Weights of a small GPT-style language model, trained from scratch on English Wikipedia.
Size: 10 heads of 64, MLP 1536 ReLU, vocabulary 7778, 26.3M parameters.
Training: 438M tokens, 13364 steps.
MLP neurons of a small language model. Each row is named by its layer, matrix (down: output weights) and neuron, and shows model dimensions 165-228. Each number is 128 + 32 x the weight over its row's rms, rounded and kept within 0 to 255.
A block is one neuron, or neurons of one layer that tend to fire together. Before each block is what it responds to, as a language model described it from the Wikipedia text at the highest values.

Description: Inner parts of names. Tokens inside multi-word proper names, mostly a surname's first letters or a middle name/initial after a first name, e.g. Mariusz P(udzianowski), Ross M., James Patrick.
L2.down52 [151 116 151  69  68 102  79 146 143 107 115 147  77 105 142 139  98 102 144 184 105  86 136 157 146 145  93 110 107 124 118 160 168  93 160 130 130  89 129 119 106 159 132 141  96 144 139 133 128  93 143 139 165 165  96  73 124 117 115  95 177 112  78 141]
L2.down111 [153 192 131 167 106 112 126 178 109 125 149 133 156  74 177 131 124 123 148 122 127 146 120  65  73  87 170 107 129 155 154 111  75 129 162 149 156 131  63 112 146  59  88 159 135 132 207  70 126 176 140  91 162 102  92 100 160 120 127 110 109 139 170 139]
L2.down573 [154 166 178 152 121 176  96 152 113  98 106 115 132  97  72 115 148 185 145  62  76 150 121  95 148 139 102 174 147 142 151 144 165 101 100 112 104  73 100 115 154 142 154 107 172 112  94 179 163 107 197 108 126  66 140 110 130 159 143 144 102 151 134 135]
L2.down623 [ 81 126 129 131 112 117 103 115 115 135 138 118  96 178  88 167 117 143 153 137  63 112 104 123 178 162 156  85  93  91 119 225 135  99 129 149 149 171  75 157 141 137 104 135 168 168 116 106 122 173  89 191 142 168 121 130 138 100 110 123 123 128 105 124]
L2.down917 [114 145 143 142  37 133 127 167 128 103  83 149  74 108 155 122 113 141 137 165 136 125 116 106 148 154 137  92 177 111 176  85 101 124 128 179 124  99 134  74  80 148 182  96  88 115 151 122 212 128  97  87 111 158  96 139  77 106 173  81 124  51 127 127]
L2.down918 [175  91  89 131 117 126 142 124 134 126 140 101  97 150  84 140 143 138 128 101 126 129  79  75 126 178 144 127 152 139 107 108 154  99 138 167 155 148 152 152 146  66  97 167 115 105 104 100 117  80 121 121 116 149 151 158 144 137 142  84  88 112 113 141]
L2.down1108 [165 162 138 142 109 129 133 138 196  88 147 151 101 203 163  95 120 110 103 145  72 123 121 137 144  87 166  92  86 140 111 113 137  76 139 146 142 118 108 205 167 154 133 161 188  89 122  24 143 104 161  64 121 179 104 127 126 154 137  65  97 136  58 149]
L2.down1345 [107 138 107  56 110 147 173 114 147  80 169 139 151 106  96 149 155 105 117 103 118 151 104 125 126 154  86 108  80 102 129 124  79 134 142 139 106 168 137 106 119 156 124 116  92 138 149  83 113 125 143 102  97 121 114 103 134 132  90 119  89 158 171 164]

Description: Name-final subword pieces. Final word-piece finishing a multi-token personal name, usually a foreign surname in lists or tables, like Agostini, Vunisa, Stryjeński, Fajardo.
L4.down37 [114 140 121 112 139 115 131  62 114 132 185 114 100 134 110 124 140 132 153  98 170 127 157 100 128 161 163  53 141 130  80 143 130 116 165 118 113 123  56 126 145 200 115 163 156 127 106 135  94  85 137 143  85 107  92 119 138 132  64 156 120 161 106 111]
L4.down332 [156 121 218 109 118 134 161 120 145 140 110 129 145  98  69  94 161 125 155 118 108 108 109 119 105 143 123 116 162 124 140 167  81 186  84 123 125 154 130 101 128  34 159 186  65 103 117  66 104 129 182 105 128  88 161 120 128 113 111  80 157 150  98 129]
L4.down651 [109  93 138 155  98 135 118  73 169 137 113 164 123 153 138 134 154 105 113 145 137 141 183 158 140  54 118 130 158 124 138 178 124 110 133 171 118 128 129 120 115 173 100 196 151 133 152 179 122 109 140  87 133 145 151 151  83 114 137 175 116  86 114 172]
L4.down800 [ 89 139 129 133 119 161 146  94 162 144 141  81 131 118 114 160 130 113 172 178 119 142 131 104 133 148 135 146 115 152 154 161 115  85  72 121 110  82 153  84 134 130 182 130 132 102 117  94 131 119 135 104 105 100 138 104 180 121 120 115 182 139 119  92]
L4.down820 [ 99 141 133 137  69 163 110 125 116 151 113 165 136 154 125  82  86 134  91 140 167  79  88 124 135 149 118 129  69 173 112 163  95 101 121 107 113 161  88 141 173 128 109 118 104 121  99 119  89 136 124  46 139  94  94 111 161 156 120 104 145 106  69 128]
L4.down914 [115 111  98  97 166 211 123  90 102 149 212 126  94 130 145  68 135 123 156 157 133 150 161 129 153 156 127 137 131 122  70 190 125  83 131 127 170 165 131 158 100 139  80 181 119 117 112  79 103 128 117  86 117 108  73 115 135 145  78 130  93 109 107 133]
L4.down950 [187 140 100 162 106 125 168 167 126 127 116  79 161 167  96 152 131 127 169 120 125  77 142 116  97 113 114  97 112 161 139 163 116 151 147 162 118 130 182 166 176 123 147 115 198 126 118  98 100 123 121  82  74 152 221 133 110 101  86 111 200 110  99 143]
L4.down1002 [ 80 146 123  83 130 149 114 198 101 159 169 104 132 170  92 130 112 161  56 107 120 157 168 185 116 142 156 114  93  61 144 155 124 116 100 117 141 119  39 104 117 135 107 201 147  84 104  85 127 131 171  76 137 191 126  92 156  43 128 157 157 123 113 122]

Description: Non-English name fragments. Word-piece tokens inside transliterated foreign proper names, mostly Indian (Sh-arwanand, Kum-aon) and Slavic (Milo-je-vić), especially in cast lists, plus stray year digits.
L6.down8 [ 69  89 156 159 139 161 170 141 190 124 102 119 177  60 133  81 131 124 116  88 128 142 137 148 127 143 144 169 123 103 140 152 142 135 157 142 118 151 134 132  86  96 145 127 116  98 107  81 106 101 117 159 126 104 100 120 187 160 174  95 157 134 148 128]

Description: Temporal and quantity prepositions. Prepositions or conjunctions that open a time or amount phrase, often right after a comma or period: after, until, before, over (£3,000), more than.
L4.down204 [123 157 109 168 124 137 110  89 141 127 113  74 149 160 139 162 163 132 144 152 209 139 118 112 186  91 187 126  35 101  98  63 133  99 137  86 138 139 136 136 152 131 127 115 124  69 105  87 106 130 126 194  49 143 196 137 142 110 107  78 199 170 151 108]
L4.down255 [157 178 126 117 113 140 111 146 165 149 129 148 107  75 132 183 175 151 133 128 101  92  82 137 142 140 129 135 139 100 116  53 176 120 122 158 134 152  88  75  56 144 144 128 174  93  97 123  94 141 133  66 117 145 145 151 123 147 168  94  93 177 143 170]
L4.down460 [115 133 170 163  87 130 133 115 120 139 135  84 116 195 151  96 115 140 167 124  60 104 111 132 118 143 178 196 105 117 118 107 109 124 130 113 131  71 156  97 139 126  89 138 101 115 142 120 106 144 130 106 142 174  80 148 119 107  22 123 221 119 179 141]
L4.down899 [158 123 109 157 158 106 141 172 150 196  94 173  92 110 135 119 130 154 203 139  91 116 193  67  73 139  83 129 127 150 104 168  94 139  99 192 131 123 142 150 179  85 102 143 101 120 149 155 105 151  60 122 143  89 177 157 109 132 140 141 145 115 121 181]
L4.down995 [ 85  77 122 144  94 109 108 142 128 192 103 150 156 171 100 109  75 138 110 138 118 131 148 111 127 109   7  97  97 145 110 171 110  99 139 129  90 128 129 156  56 155 112 119  83  95  99 141 106 128 133  80 193 136 135 206 105 106 177 178 107 106 149 120]
L4.down1199 [ 62 190 133 155  42 109  82 115 188 178 141 114 169 148  49 179 161 115 174 134 143  88 162 127 167  63 122 120 117 143 108 134 106 144 116 172 127 195 115 121  96 110 117  80 181 152 140 134 103 115 121 161  99  73 139 187 161 134 182 152 129  89 119 110]
L4.down1255 [110 125 145 120  97  87 157  77  92 151 128 159 117 129 159  64 120 125 117 180  69 120 140 120 134 203  95  96 136 112 124 113 118 142 153  90  99 142  85  79  87 199  98 160 195 154 142 144 165 113 129 133  97 161 143  92 174 101 130 111  78 176  95 130]
L4.down1449 [ 96 166 102 111 146 136 132 107  93 164 143  97 129 116 127 185 110 112  87 159  98 131  68 166  82 126 159  45 128 105  79  93 114 109 119 140 115 142 115 109 127 115  46 123 161 135 122  98 145 146  97  79 108 221 131 100 101 159 125 104 140 150 121  99]

Description: Romance-language name endings. Word-piece endings and particles in Spanish, Portuguese, Italian and Romanian names and titles, often in tables, such as Ter-ra, Pedr-o, Antonio, de.
L6.down1166 [135  86  73 113 105 160  59 108 111 127 104  80  57 122 192  97 131 116  97 143 184 174 123 167 143 131 183  96  80 119 133 117 128  51 127 109 182 178 129 100 130 131 101 102 214 154 114 141 155 163 180 116 152 128 109 125 167  94  85 101 103 163 119 103]

Description: Foreign proper-name fragments. Middle or final word pieces of non-English proper names, mostly Slavic people and places, such as Anichkov, Zhytomyr, Sergey, Łęczna; also Indian and Welsh names.
L4.down16 [108 114 135 140 129 160 118 110 131 166 170 118  99  62  94  93 138  93 141 119 120 234 125  56  64 171 190 119 119 140 128 166 145  92 130 155  78 150 118  97 184 144 133 135  92 119 102  92 109  77  59 180 129  75 149 115 139 184 149 120 137 124 124  94]
L4.down822 [119 140 157 186 139 115 124 136 164 129 142 139 136 165  74 134  78 187 112 114 139 157 126 137 122  95 122 161 102 128 135 145 119 163 133 127 133 128 135 123 150 124  95  97 113  72  72 114 133 130 107  78 132 156 143  97 185 122 125  88  72 171  89 111]
L4.down946 [174  89 179  64 118 102 128 140 155 142 135 156 188 112 137  74 171 186 129 140 144 148 119  96 211 139  81 110 119  94  89 154 139 116 122 156  99 108 100 108 100  94 147 117 126 125  98 122 112 145  80 122 179 117 108 132 173  81  96 130 110 115  94  98]
L4.down1118 [121 115  96 116  91 169 100 109 141 155 148 114 104 151 168 147 118 102 157 166 171 167 117  71 147  88 110 125 140 108 177 122  65  95  74  83 185 164 106 102  73 121 174 103 108 149  96 163 147 144 158 134  63 148 147  67 155 137 163 169 147 182 125 100]
L4.down1175 [138 246 140 107 131 175 118 161 143 178 142  99 128 164  74 126 146  98 159 192 103 207 105 196 154 114  93 164 135  65  82 100 127  92 130 162 148  91 146 113 177 102 100  74 182 169 101 108  89 147  74 148 126 141 190  90 198 135 114 146 180 130 174 130]
L4.down1292 [112 112  45  79 161 114 176 130 121 130  67 107  95 159 136 142  80 184  65  79 110  97 131 127 107 141 142 120 196  44 134 119 110  79 136 116  96 131 141 118 103 185 147 149 136 159 142 134 147 117  98  97 108 124 182 151 141 109 122 104 123 176 120 131]
L4.down1383 [122 111 141 100 159 143 126 140 125 151 152 123 130 137 123 106 125 126 119 107 146 104 137 137  98  82 163 107 107  75  98  90 113  98 105 127 171 150 116 159 165 140 118 116 131  64  60 188 116  82 180 105 116 108 104 105 118 149 129 122  70 181 172 156]
L4.down1511 [100 108 144 121  97 101 210  73  98 119 150 131 118 108  93 105 130 144  83 105 110  99 143 107 167 144 191 176 157 143 107  80 100 117 157 130 123 168 184 119 172  97 139 145 178 135 137 107 134  90 130  75 120  95  88 130 110  93 131  51  93 205 155 191]

Description: Mid-name word fragments. Early or middle subword pieces inside proper names, mostly foreign surnames and places in tables and lists, like Fre(ies), Schothor-st, G-le-iberman, Nik-ol-ai.
L4.down98 [101 102 137 147 110 155 136 169 175 137 120 134  53 114 152 110 124 151 125 154 131 129 178 135 128 147 112 161 139  87 115  97 114 144 144  99 141  98  82 111 146 135 135 168 139 120  86 155 142 132 171  98  86 169  92 173 139 102 154 117 147 161 130  63]
L4.down342 [148 137  58 127  82 129  85 114 102 101 198 151  96 132 109 155 124 115 162 109 151 121 121  82 197 116 107 119 111 128  95 130 145  92  98 135 122 150  66 164  80 172 129 177  88 111 175 132  62 130 128 135 145  63 131  76 126  50  93 161  75 168 132 143]
L4.down677 [150 210 153 145  73  79  52 133 117  94 111 164 135  90 136 165  94 150 142 189 102 138  98 124  81 107 133 185 167 154  95 167 121 170 159 122 205 125 147  94 197  94  82 103 163 163  70 184 131 172  67 153  80 139 146 104 159  64  85 130 141 102 117 113]
L4.down832 [163 111 156  94 142 139 101  89 166 123 117 102 111 110 162  90 120 123  89  76 154  82 141 152  97 172 151 139  80 115 138 131  81 123 101 104  89 110 156  96 170 139 216 143 141 148  55 139 111  66 111 130 128 139 108  90 150 147 104 150  78  80 127 166]
L4.down921 [143 136 145 121 207 128 153 120 133 127  90 154 132  65 127  94 167 107 127  76 114  31 101 109 130 125 115 103  81  96 100 110 138 148 133  96  68 137 147  88 164 113 163 106 135 105 193 111  81 142  93 130 164 115 144  93 101 129 160  67 123 191 155 144]
L4.down1126 [187  54 138 102 108 113 164  93  89 147 201  98 151 179 144 142 101 123 121 149 145 104 133 108  38 107 220  98  81 175 166 114 124 145  82 131 114 158 105 104 129 158 132 171  85  87  94 181 167  81 125 100 123 111 159  63 151 173  83 112 142 192 109 102]
L4.down1318 [ 97 134  77 132 128 122 144 141  79 153 112 129 164 129 141 140 106  95 189  84  98  44 121  91  84 106 139 111  86 172 128 118  82 138 134 145 151 143 158 118 128 172 150 212 129 129 123 155 108 111 138 135  68 184  87 146  97 134 129 165 196 123 115 114]
L4.down1497 [ 81 130 151 149 168 133  93 117 169 162 192 153 142 145 142 165 123 140  94 157 127  95 137  81 116 137  92  39 169 152  90  67 144 152 121  91  82 122 105 145  55 156 130 178  93 115 147 134 147 110 161 200 106  97 134 119 131 160 158 153 118 111 105 161]

Description: Inner pieces of personal names. Middle or final word-pieces inside personal names split into several tokens, often foreign names in lists, tables or bios: Isa-ac, So-ong, Gun-u.
L6.down1019 [ 96 105 106 118 145 108 143  98 110  90 205 196 175  90 120 118 139 163 133 110  73 157  97 126 135  82 100 156 122 163  93 117 113 111  89 107 130 148 100 111 129 109 131 140 172 133  88 134 103 132 156  71 131  39 106 100 121 151 120 123 119 175 157  99]

Description: Romance name word-endings. Final word pieces of Spanish, Portuguese, Italian and similar foreign proper names in lists and tables, such as Sarmient-o, Olive-ira, Pizzit-ola.
L4.down102 [153  95 113  87 126 175 157 117  85 147 108 130  97 110 158  94 164 194  55 142 159 187 126 141 179 133 128 123 118  59 126 150  76 101 119 112 135 199 102 100 142 152  91 120 116 105 125 138 130 124 196 134 105  91 105 143 128 166  98  83 110 149 125 112]
L4.down209 [153 141 114 123  96 149  85 143 147 149 160 113 118 150 103  92 115 103 101 172 159 147 102 111 133 103 146 108 144  95 118 145  69  71 178 181 164 154 158  90 129 135 104 111 123  74 145 121 110 106 199 100 165 123 106 125 165  73 112  74 177 147 153 134]
L4.down245 [114 131  70 133 140 128 133 118  71 159 150 131 107 114 123 156 102 142 173  97 180 157 118  83 165 175 145 114 153  76  77 112 120  80 136 120 194 173 105 154 111 118 173 122 176 150 109 101 168 150 104  83 104  69  93 166  84 167  78 143 136 149 151  90]
L4.down335 [131 167  92  68 115 154 122 137 169 149 178 189 123 129  66 177 111  73 159 123 146 161 124 113 163 174 136 159 136 159 123 144  72 127 150  95 124 138  87 136 119  88 142 176 144 103  86 155 208 131 122 147 109 105 134  78 139 155  89 128 222 115  69 111]
L4.down483 [136 102 148 101 182  61  74 134 111 137 147 123 100 141 140 133 143 204 132  95 124 161 157 150 160 116 122 107  62 156  91 196  64 169  90 119 183 157 169 154 114 158 180  90 209 105  62 135  94 111 126  40 149 154 165 114 116 135  86 167 160 128 134 105]
L4.down516 [ 70 124 127 108 153 117 135 150  65 133 123 181 146 101 129 145 131 176  99 155 122 161 158 121 129 112 146 173 144 118 130 151 106 114 148  93 168 162 125 108 118 178 133 126 141 162 114  74 104  82 137  52 119 102  86 156 137 121 131 132 218 106 140 118]
L4.down1082 [138 139 133 130 145 160 131  85 187 122 149 166 115  86 118 160 106 102 128 129 132 194 101  78 122 123 140 142 124 146 121  92 119 109 119 112 192 130 101 153 129  95 176 124  79 132 115 158 141  86 150 165 163  88  93 132 199 158 114 115 166 158  93 107]
L4.down1084 [ 46 124 102 161 136 130 137 207  88 141 132 112 123 124 121 157 153 145 132 109 116 124  88 131 175 159  88 119 121 174 124 113 164  24 131 142 109  86 124  43  98 142  91  94 114  97 156 184 158 122 157  82  89 107 131 112 165 130 104 155 179 201 118 142]

Description: Proper-name final pieces. Word pieces that finish a multi-token proper name of a place or person, like Rock-ford, Green-ville, Spring-field, Silver-man.
L2.down337 [140 153  97  94 166 138 144 110 178 182 145  77 100 140 112 165 128  71 113 146 178 151 112 115 160 173  87 118 167 124  96 130  82 122 194  97 118 180 110 142 103 130 139 152 151  74 104 137 122  96 168 149 128 103 147 102 119  81 123 125 125 130  92 114]
L2.down503 [ 98 110 149 110 171 157 121 140  97 157  87 127 171 147 142 170 118 192  86 142 175 155 128 145 157 107 133 145  90 158 117  94 159 118 142  90 160 141 105 156 113  99 143  73 166  85 143 105 175 108 165  86  83 130  98 146 154 145 137 149 164 135 148 138]
L2.down761 [ 74 141  93  99 162 116 170 144 145 151 160 124 145 108 109 147 116 137 123  93 157 126 174 111  84 162 168  87 103 133 155 124 149 151 192 128 110 153 125  60 112  57 115 108 115 138 109 101 106 154 131 109 144 129 151 150 123 217 116  76 126 143 140 126]
L2.down772 [116 151 139 117 110 138 108  86  87 130  50 140 150 171 124 120 156 100 104 100  68  96  89 119 133 128 136 124  81 121 178  96 112 133 138 146 100 130 148 134 183 146 101 168 190 109  88 142 128 192  79  93 131 121 126 113 200  80  87 147 106 130  98 157]
L2.down816 [ 70 137 144 166 131 144 131  91 115 122 108 156 141 153 121 147 176 103 153 101 170 189  86 137 126 138 205 142 156 107 172 107 125 109  65 130  79 101 128 103 128 156 137 151 155 207 129 128 145 169 116 110 153 155 113 154 120  99 105 121 102 127 153 122]
L2.down1206 [191 145 118 137 131 153 111 114 159 116 146  68 155 135 101 190 161  91 121  85 126  79 134 132  79  68 113 139 124 135 163 129 112  77 164 120 153  92 127 151 121 152 108 124 108  65  83 127 160 156 190 152 115  89 116  74 100  94 139 127 158 158  95 116]
L2.down1374 [ 64  78 129 106  79 143  74 162 125 110 133 131 131 191 145 160 135  57 133 157 150 129 119 109 142 167 107 106 107 133 107 106 143 177 151  94 100 147 123 131 138 120 112 124 164 140 145 108 148 146 133 121 148 170  64 161 114 105 159 146 112 112 137  88]
L2.down1453 [101 126  79 119 143 181  83 123  70 143 118 130  87 175 139 108 121  94  97 177 157 118 141 165 128 146  79  87 128 164 128 123 117 109 148 110 118 170 161 122 170 169 131 147 142 126  75 121  74  77 164 111 137  99 140 134 155  39 102 101 150 151 111 110]

Description: Mid-word pieces of foreign names. Inner or final word pieces of mostly German, Scandinavian or other foreign names and compounds in lists, e.g. Fuß-ball, Värm-land, Hann-over, plus date digits and " was" after article titles.
L6.down807 [183 166  96 123  83 126 182 130 148  81 105 173 179  54 111 142 109 159  91 110 121 145 150 141 138 163 141 119 152 180 112 139 111 102 151 123 131 154 114  88 203 108 182 149 188  84 121 151 174 124 126 104 112 132 176 108 145  86 134 115  95 134 109 103]

Description: Temporal prepositions before dates. Prepositions opening a time phrase before a year or date, often sentence-initial in historical narrative: "By 1835", "In 1962", "since February".
L6.down259 [129 144  69 144  65 138 124 147  71 131 166 121 126 105 134 122 118 160 166 181 131 124 184 127 177 130 107 165  94 114 184  88 125 110 118 164 113  36 115 106 146 145  80 101 189 111 106 121 158 116 111 160  91 165 139 128 138 200 158 131 142 106 153 140]